config.yaml
positions: "rope"
parallel_block: false
init: "normal"
decay_fraction: 0.517
MLP neurons of a small language model. Each row is named by its layer, matrix (gate and up: input weights) and neuron, and shows model dimensions 256-319. Each number is 200 + 30 x the weight over its row's rms, rounded and kept within 0 to 999. A neuron's up and down rows have the sign that makes its largest values positive.
A block is one neuron, or neurons of one layer that tend to fire together. Before each block is what it responds to, as a language model described it from the Wikipedia text at the highest values.

Responds to: Apostrophe of a possessive 's after a common noun for an institution or group, e.g. organization's, company's, nation's; occasionally mid-word pieces or anti-.
L10.gate131,205,188,171,190,255,165,198,223,217,210,203,251,205,220,222,211,179,206,192,190,193,188,223,195,191,251,226,211,163,196,181,170,188,210,164,203,251,211,260,167,155,207,192,187,179,205,263,169,232,201,203,201,192,207,145,170,155,162,203,206,241,196,244,207
L10.up131,195,228,140,198,216,186,129,265,159,228,188,174,232,189,208,256,203,148,194,186,210,196,234,198,195,187,225,142,233,192,200,239,231,172,209,162,213,215,202,138,246,221,215,191,194,189,212,179,212,179,125,272,275,223,210,205,234,216,229,173,153,176,181,217
L10.gate380,235,235,211,172,191,196,190,201,170,176,152,129,228,153,208,222,135,219,175,223,207,191,213,241,152,248,195,208,256,210,198,221,190,167,213,230,248,182,207,245,157,163,227,218,195,176,209,162,190,219,218,195,183,138,166,224,206,146,208,204,179,191,223,202
L10.up380,237,171,193,209,187,229,182,161,178,264,181,211,235,229,256,141,246,206,247,245,159,207,188,232,125,244,167,203,226,207,184,165,147,211,239,212,251,209,195,219,208,191,211,210,154,147,226,174,203,236,177,185,154,176,242,177,179,209,143,207,211,215,216,145
L10.gate388,258,231,209,242,249,200,239,222,209,203,184,247,204,183,171,212,201,204,198,162,203,199,153,201,192,233,156,217,246,243,183,166,193,199,165,212,269,198,215,188,217,216,192,238,220,267,192,206,216,211,230,176,209,156,257,152,219,209,172,177,203,211,172,148
L10.up388,178,207,183,223,222,214,178,206,241,186,236,195,204,204,169,186,177,164,137,232,145,166,208,170,162,210,182,236,218,249,206,159,224,225,204,200,217,218,207,202,193,171,182,244,203,214,208,180,220,209,237,132,240,210,194,198,182,217,269,204,206,197,183,181
L10.gate500,217,199,233,228,189,164,210,220,134,208,174,221,224,200,223,246,184,151,207,192,180,167,197,179,188,223,203,213,207,215,155,174,180,192,204,183,225,261,258,245,206,171,204,201,166,206,207,247,253,237,149,209,172,195,185,225,195,220,180,217,169,186,223,196
L10.up500,201,232,209,216,174,214,221,213,200,230,210,255,161,238,191,247,189,189,201,249,212,242,143,197,220,203,206,166,227,195,221,211,202,222,183,180,182,228,228,182,225,200,153,169,205,203,184,173,177,212,226,171,185,173,234,177,189,164,246,215,174,264,200,160
L10.gate811,187,202,207,193,228,211,233,248,181,217,217,233,152,179,187,160,215,206,276,234,198,198,176,254,150,185,195,190,188,225,233,222,209,245,153,167,177,227,268,212,231,248,188,206,229,161,180,188,191,202,197,207,195,224,164,254,216,186,240,256,178,175,222,209
L10.up811,187,196,194,186,233,199,190,246,174,237,201,186,205,249,263,165,204,238,252,177,196,186,299,220,192,189,211,199,176,210,269,190,190,168,174,195,183,209,201,167,190,199,215,178,198,191,216,206,219,223,174,237,184,276,206,138,227,228,239,190,157,191,202,194
L10.gate814,194,199,232,207,203,151,222,201,195,204,229,229,229,208,192,248,245,206,196,213,209,273,201,226,197,189,179,144,214,200,180,249,238,260,179,211,222,220,213,181,221,188,210,221,217,218,201,170,225,226,135,199,288,264,281,214,217,153,178,210,228,155,193,198
L10.up814,188,171,170,253,241,157,160,234,241,188,200,158,118,220,238,187,205,191,165,214,185,171,187,224,189,194,195,171,193,200,176,155,219,253,144,180,214,227,203,209,196,225,227,199,197,179,203,130,223,193,217,161,188,266,183,228,124,214,161,206,128,136,230,196
L10.gate924,179,172,209,225,195,220,231,216,136,189,167,202,229,218,210,160,178,212,195,214,187,241,238,187,200,176,179,227,168,213,151,190,191,255,243,174,192,228,205,251,206,233,241,241,214,217,236,218,177,183,125,173,254,152,231,172,197,233,200,206,248,214,187,215
L10.up924,187,166,237,193,213,166,282,184,202,272,227,172,224,194,192,196,162,229,226,166,188,151,209,244,205,187,124,214,166,147,168,238,245,125,209,174,195,223,204,202,201,188,221,220,211,222,177,182,143,246,167,255,168,180,195,245,224,169,194,181,193,238,129,225
L10.gate927,208,216,192,207,184,214,177,198,186,232,164,246,188,228,193,194,236,260,222,228,189,281,197,220,202,193,213,173,205,189,192,188,236,216,230,171,188,263,222,194,206,214,212,278,168,231,226,171,132,179,193,190,251,210,213,196,189,249,165,158,213,247,187,143
L10.up927,214,146,193,211,207,215,236,213,217,199,220,191,253,230,167,181,188,193,220,203,199,154,266,196,215,228,256,207,273,223,189,232,249,182,201,217,194,220,203,220,224,206,163,211,190,200,187,221,192,200,159,235,192,182,177,193,199,204,212,221,189,181,121,132

Responds to: Final punctuation ending a paragraph or heading right before a line break: closing periods and == of section headings like ==Results==, ==Awards==, plus table-row line breaks.
L10.gate91,234,233,168,208,222,211,143,238,212,221,229,191,213,173,265,205,192,199,187,190,178,143,198,208,161,220,179,161,249,228,205,204,163,230,209,182,223,193,198,256,191,225,187,174,212,231,182,171,168,171,188,253,242,182,272,220,211,200,188,203,169,189,168,150
L10.up91,191,199,206,197,238,190,186,217,230,231,163,187,158,215,228,180,147,208,157,182,227,130,220,178,250,178,139,176,146,197,188,206,201,177,212,235,149,242,193,222,157,143,166,172,193,190,211,181,223,201,220,233,183,227,167,193,243,228,207,200,199,196,271,205
L10.gate225,193,207,182,228,227,192,163,191,191,168,180,206,178,133,194,194,179,186,199,260,258,170,223,257,195,241,176,161,214,188,221,159,204,156,215,217,205,210,201,198,271,201,206,216,215,190,214,198,192,220,209,204,205,170,208,226,191,130,175,237,185,185,186,151
L10.up225,187,179,264,226,201,210,227,224,182,188,226,217,201,165,175,183,201,238,223,270,135,253,172,300,238,189,162,197,192,201,175,205,183,257,238,220,196,199,230,204,157,271,184,193,154,217,213,168,209,215,217,197,165,221,204,224,174,171,243,245,226,198,137,111
L10.gate292,222,216,190,213,198,189,172,205,176,214,190,167,167,165,207,198,205,208,176,250,222,221,150,189,202,215,202,176,216,271,207,163,174,229,172,211,215,205,180,201,159,179,179,210,167,225,174,204,128,243,210,219,225,243,243,190,257,192,203,208,203,178,245,175
L10.up292,176,174,232,212,196,158,157,220,185,242,153,238,201,230,163,239,168,182,123,254,159,196,208,242,218,170,169,204,221,238,213,152,217,256,188,183,235,206,216,218,211,169,218,146,187,224,199,174,167,186,217,231,141,193,217,200,230,206,173,191,170,183,204,160
L10.gate464,212,148,179,162,216,226,167,188,154,200,220,238,189,170,211,223,187,161,228,211,235,183,175,214,291,204,227,195,142,226,130,160,206,151,206,194,201,215,204,157,153,185,207,181,231,252,224,196,183,204,181,222,218,242,232,207,221,253,214,225,241,185,213,124
L10.up464,179,194,203,200,202,238,192,192,189,221,239,205,216,189,236,212,215,193,129,197,232,184,146,204,302,224,106,199,202,224,191,191,166,226,216,227,195,204,231,222,192,195,212,171,162,195,205,199,160,215,221,265,231,251,199,222,179,238,202,250,195,185,183,137
L10.gate569,203,149,204,156,204,187,203,192,189,184,191,235,212,231,220,219,173,185,131,169,183,216,209,174,221,216,229,172,202,187,193,204,158,213,240,218,236,163,217,195,206,154,170,230,192,268,293,180,196,258,182,264,245,188,217,215,193,227,179,204,185,193,231,141
L10.up569,212,160,188,182,202,210,258,229,209,201,221,230,190,196,164,168,204,183,151,183,186,209,214,140,227,211,178,161,265,215,194,251,197,210,229,216,172,201,246,194,228,201,147,215,183,249,227,157,176,209,185,215,227,201,224,226,212,189,166,196,199,191,236,66
L10.gate611,204,223,205,256,206,202,173,150,219,196,187,190,232,139,158,130,231,206,220,229,232,162,230,207,178,202,199,249,153,175,247,177,224,208,195,139,179,202,219,151,232,211,187,200,192,150,175,192,186,187,211,204,225,161,203,201,227,215,212,191,244,192,210,147
L10.up611,185,168,239,252,180,142,166,191,168,202,203,212,218,224,161,204,199,251,190,210,199,181,188,231,208,172,121,207,211,220,191,241,178,224,191,181,178,233,275,143,184,190,177,272,189,206,178,233,193,222,198,231,238,214,180,191,140,197,204,211,179,218,165,175
L10.gate957,192,172,191,187,204,248,195,195,204,246,194,196,174,207,155,212,204,209,198,238,185,137,222,240,161,146,171,171,189,203,241,201,167,217,196,212,172,186,229,158,220,173,212,198,239,185,159,144,204,245,161,184,210,243,180,191,200,205,123,191,230,253,149,184
L10.up957,214,193,220,206,187,177,184,121,164,215,212,180,215,166,147,217,216,238,160,195,189,174,217,235,222,178,222,169,192,159,185,171,224,166,189,184,210,194,222,176,145,206,202,170,212,177,182,191,171,224,192,211,229,235,182,159,249,167,141,156,172,226,202,207
L10.gate1015,183,215,175,193,183,213,200,228,172,182,202,254,180,218,168,200,164,226,163,179,199,182,200,224,224,154,174,220,151,222,252,196,187,180,196,206,259,156,234,208,180,242,196,179,270,245,207,175,187,232,142,282,191,177,186,204,182,226,206,185,174,152,231,212
L10.up1015,166,217,220,187,240,198,142,225,202,207,209,171,192,231,202,201,180,172,138,167,169,213,209,174,136,183,191,171,211,206,190,155,181,236,250,197,223,161,186,266,210,207,177,234,187,286,198,208,247,202,189,211,225,140,215,204,260,159,129,199,191,207,239,183

Responds to: The apostrophe in possessive 's after a noun or name, especially organisation nouns like club's, team's, organization's.
L6.gate654,231,198,183,178,225,216,184,160,197,188,226,147,155,214,248,223,128,291,229,165,179,206,181,170,184,159,187,216,225,176,184,220,252,210,179,187,257,165,231,254,200,177,211,188,203,195,178,135,255,189,190,161,236,202,181,203,217,175,197,194,223,175,167,183
L6.up654,205,245,236,161,214,233,180,204,208,172,204,152,179,280,246,213,172,239,200,183,205,166,201,242,135,252,171,217,210,219,246,145,197,175,180,212,273,197,179,223,164,216,205,191,153,218,205,228,157,228,164,204,184,237,202,256,196,223,216,123,176,209,201,156
L6.gate949,249,213,202,198,206,128,170,146,161,227,181,225,182,136,239,189,218,178,193,196,241,196,137,183,177,237,213,172,214,201,220,223,129,178,218,203,213,235,208,213,174,200,202,202,203,253,188,184,189,191,206,187,201,258,184,215,203,182,161,188,235,199,195,160
L6.up949,240,199,185,280,183,182,176,164,220,168,205,194,230,225,249,146,206,174,228,258,254,205,231,188,155,177,216,196,158,165,234,198,186,194,212,176,217,221,207,160,217,160,235,190,150,153,197,191,231,171,268,163,203,214,234,241,198,192,179,228,159,238,221,220

Responds to: Mostly "of" after a critic's name in review sections (Kyle Anderson of Entertainment Weekly), plus "and" joining parts of a subject or list (His mother and aunt, jazz and flamenco).
L9.gate33,170,231,190,226,196,229,285,185,179,211,269,198,233,171,175,211,283,221,147,228,226,187,202,162,205,202,173,214,196,152,214,213,255,190,163,215,175,187,189,183,212,193,237,234,199,151,196,187,180,212,190,172,145,163,189,235,203,202,224,155,232,259,201,243
L9.up33,169,139,204,205,179,235,222,225,174,208,205,194,200,198,295,161,208,235,231,192,143,208,236,164,231,249,168,185,267,192,196,188,177,234,157,223,211,157,210,239,214,183,239,190,156,174,248,159,218,181,170,200,222,208,200,192,250,236,176,180,188,189,221,235
L9.gate496,103,167,239,189,224,226,189,175,189,218,215,213,192,186,190,221,217,197,206,195,191,210,198,221,125,210,199,202,210,162,182,205,210,169,226,230,200,192,212,200,200,168,195,203,149,176,202,154,219,218,173,268,200,195,231,186,265,171,188,194,206,190,187,179
L9.up496,148,210,200,173,181,184,203,193,220,213,217,185,214,207,252,249,245,169,190,227,194,161,189,179,185,200,218,203,250,180,221,231,171,173,130,183,218,216,220,247,209,164,133,192,207,193,203,178,222,208,215,226,267,165,175,200,159,242,213,200,247,235,284,219
L9.gate551,178,187,247,206,209,231,217,155,178,223,183,217,189,215,217,143,213,187,176,242,248,195,208,168,195,177,189,183,199,216,209,194,220,213,210,226,165,213,180,217,163,195,220,168,182,153,189,159,248,166,190,157,240,171,187,237,203,169,150,229,193,132,193,231
L9.up551,154,241,157,214,198,209,186,178,268,213,185,228,214,240,196,206,203,179,168,229,201,229,198,203,205,224,233,210,229,174,201,215,221,179,207,201,180,177,194,220,188,220,227,205,177,202,167,183,208,177,235,226,250,190,209,202,185,228,235,195,213,186,194,192
L9.gate907,190,177,172,183,237,154,177,200,210,197,170,217,191,172,220,194,207,194,206,188,259,194,229,161,182,226,224,196,204,184,203,237,219,225,201,248,152,209,221,218,223,138,182,194,224,192,185,203,194,136,208,204,231,145,195,162,186,184,185,194,225,207,210,191
L9.up907,191,236,216,236,197,184,222,218,225,195,186,184,152,256,188,184,199,169,214,162,250,178,203,227,194,215,195,187,159,189,175,201,216,187,195,236,188,213,261,240,236,168,208,237,132,208,184,188,180,175,205,175,237,177,215,184,181,187,226,211,218,218,245,171

Responds to: Final token of a line before a blank line, mostly closing == of section headings (e.g. ==Results==) and paragraph-final periods or quotes.
L9.gate328,233,226,200,202,212,210,243,221,153,181,191,246,232,229,184,204,184,209,157,209,221,200,200,269,256,206,214,143,199,250,224,174,194,230,246,168,228,181,201,236,225,229,205,178,213,202,207,186,158,222,192,259,210,191,180,231,228,175,185,194,227,156,151,140
L9.up328,158,192,217,178,208,210,213,187,232,158,202,235,198,241,154,232,180,209,143,223,213,219,171,239,295,188,234,194,176,240,226,144,197,225,220,181,231,192,186,226,215,192,197,171,229,198,241,160,182,236,235,247,204,168,215,185,228,203,210,204,221,212,184,150
L9.gate554,252,201,212,164,203,225,250,153,203,152,160,161,245,213,197,268,193,242,201,200,222,245,184,199,181,239,215,200,186,180,196,130,177,261,179,261,151,222,189,252,191,213,200,172,228,203,168,151,182,251,226,221,225,238,222,185,159,209,181,123,243,223,220,103
L9.up554,135,212,271,262,254,214,173,216,250,201,244,243,215,234,157,246,172,231,160,255,227,202,179,173,192,175,248,157,260,234,271,150,160,237,252,186,187,187,184,208,208,199,214,178,189,243,212,237,177,244,182,257,212,179,235,230,173,261,227,253,176,223,147,174
L9.gate585,221,199,173,214,253,197,161,200,195,167,199,224,234,201,160,239,136,218,182,174,232,186,230,243,205,277,215,159,196,236,184,186,234,233,201,192,230,198,248,178,244,191,214,208,216,218,229,180,205,208,174,264,172,150,172,202,239,207,194,189,230,165,184,112
L9.up585,162,181,202,209,230,232,212,246,217,185,204,236,181,143,183,230,196,219,123,231,246,185,186,248,283,166,232,157,206,226,181,173,203,257,223,179,197,175,215,267,217,204,226,181,225,187,187,184,239,210,209,237,238,195,206,213,244,201,182,161,225,173,216,115
L9.gate862,184,203,160,201,208,151,231,238,191,194,220,235,231,200,197,252,144,192,143,189,214,198,186,262,238,210,236,156,192,213,210,187,221,231,249,195,232,198,217,214,223,187,178,209,209,184,230,219,196,227,166,247,222,167,224,184,213,212,188,176,238,166,214,182
L9.up862,184,153,184,174,218,160,222,226,176,163,236,227,160,192,213,210,243,184,102,173,236,248,195,206,206,223,192,189,161,178,246,195,222,250,170,197,178,164,226,237,219,218,185,240,214,177,197,167,131,171,224,280,263,181,228,255,178,203,187,207,245,214,193,126

Responds to: Apostrophe tokens inside words, both in contractions (didn't, doesn't, don't) and in possessives (band's, California's, Italy's), strongest in quoted speech.
L9.gate67,244,212,208,201,252,233,206,155,173,172,169,230,189,200,230,205,204,223,218,182,212,186,182,210,129,205,160,153,229,232,223,202,210,241,173,152,224,194,187,196,217,242,197,203,197,203,191,184,212,237,173,241,234,216,116,228,179,194,220,202,216,181,175,226
L9.up67,189,155,205,182,213,147,165,209,193,219,266,251,220,201,251,174,232,265,200,156,194,211,236,248,208,185,274,244,195,169,177,201,204,209,222,167,212,219,228,180,248,208,187,152,206,227,185,184,204,202,217,164,256,191,207,198,190,166,197,224,218,181,191,220
L9.gate403,222,199,206,239,228,199,243,201,210,193,229,215,169,176,208,176,148,217,223,199,202,214,204,214,166,209,208,206,222,190,230,176,225,246,192,228,178,134,220,249,210,169,154,252,189,205,205,179,193,185,149,189,216,231,193,193,243,206,226,250,197,182,204,209
L9.up403,218,222,190,277,152,262,198,204,228,190,185,206,206,158,231,161,154,198,200,200,162,141,169,261,182,196,157,148,198,217,228,154,234,181,215,264,163,205,192,185,232,260,182,201,206,206,242,192,187,154,216,231,231,180,179,195,254,211,150,193,214,205,229,239
L9.gate508,171,187,233,254,207,233,166,183,230,168,147,160,199,225,236,109,217,214,185,216,242,163,143,204,175,194,165,166,238,232,215,226,214,195,220,171,214,212,222,170,201,172,200,189,214,215,219,202,185,150,218,206,207,209,139,206,156,190,207,204,218,237,176,206
L9.up508,182,189,174,232,258,181,227,199,136,205,186,182,219,224,227,204,176,220,204,243,207,216,188,196,193,225,231,220,249,230,204,158,229,268,209,229,230,240,138,147,184,234,228,257,162,140,182,211,211,157,152,161,175,203,204,193,207,153,151,179,164,201,256,189
L9.gate725,164,192,198,231,250,206,186,227,168,223,205,159,193,189,196,234,174,161,192,261,197,194,220,228,186,202,244,242,214,153,164,184,241,171,214,208,196,213,211,240,253,171,195,192,223,267,229,140,200,216,233,176,203,203,187,223,175,219,157,139,202,222,190,215
L9.up725,176,167,194,214,222,212,211,189,232,189,200,195,188,224,244,156,170,267,115,204,182,193,213,210,165,229,227,208,218,174,179,219,206,157,200,149,235,155,155,191,226,138,157,225,230,201,152,162,189,224,201,260,195,217,206,195,173,203,196,204,185,219,147,227

Responds to: Main verbs right after a named critic, outlet or study in reviews and arguments, such as said, stated, described, commended, argue; weaker on other verbs and "on".
L6.gate318,199,137,189,214,170,248,215,229,231,229,124,197,170,203,170,186,241,199,192,222,265,211,185,244,184,177,156,253,205,157,215,191,244,232,207,227,147,181,185,213,171,193,176,223,187,207,199,146,147,221,179,205,216,237,197,162,185,193,176,215,168,146,205,180
L6.up318,136,226,207,172,216,244,193,216,190,173,189,192,218,145,247,179,216,154,203,198,151,203,229,185,173,157,213,234,249,173,252,228,239,169,206,228,214,184,155,219,160,143,227,204,193,161,184,198,182,215,197,164,195,174,194,212,192,173,246,257,167,205,191,165
L6.gate413,212,200,187,221,251,240,225,183,152,188,205,218,190,199,199,155,199,126,198,185,206,210,261,195,202,221,171,175,221,169,191,185,187,243,219,186,187,216,192,223,180,192,264,202,227,221,222,126,193,229,191,199,243,235,187,149,180,196,177,177,203,227,180,181
L6.up413,199,149,192,235,287,210,156,223,204,194,197,219,198,184,212,223,217,234,255,192,189,228,199,193,179,221,215,247,231,196,234,180,220,203,183,174,227,218,221,163,203,208,238,207,231,186,201,178,203,159,203,191,222,220,243,157,190,259,234,152,158,251,206,155

Responds to: Sentence-final periods (also quote-period combos and closing ==) that end a paragraph in Wikipedia articles, just before a blank line or new section heading.
L6.gate22,208,234,211,188,150,218,175,155,153,205,143,242,165,242,237,227,155,190,129,229,160,140,151,199,168,191,203,164,164,244,164,250,168,122,239,162,162,188,198,129,203,200,218,184,217,216,213,247,195,206,202,243,159,257,249,174,205,199,206,208,214,240,220,159
L6.up22,174,207,221,200,236,222,195,183,160,193,229,203,208,175,223,193,156,191,250,162,170,151,172,173,168,219,181,208,127,198,213,175,193,212,254,214,212,213,185,169,171,188,232,167,190,265,182,160,193,253,188,228,188,234,175,195,198,195,232,272,181,196,209,77
L6.gate718,188,199,257,207,159,203,173,195,188,195,191,164,224,222,187,221,151,173,115,253,238,267,220,302,195,249,229,212,225,212,253,172,173,192,163,151,243,163,207,174,203,215,235,176,222,196,254,188,188,209,162,196,197,169,197,191,201,215,207,193,164,176,213,197
L6.up718,241,185,205,240,236,221,220,212,208,207,204,226,166,192,214,317,212,253,177,254,189,226,188,255,228,191,218,163,182,212,231,224,160,221,164,133,211,169,238,223,230,194,203,199,185,209,166,237,179,219,184,218,150,181,210,188,136,161,156,242,183,159,212,219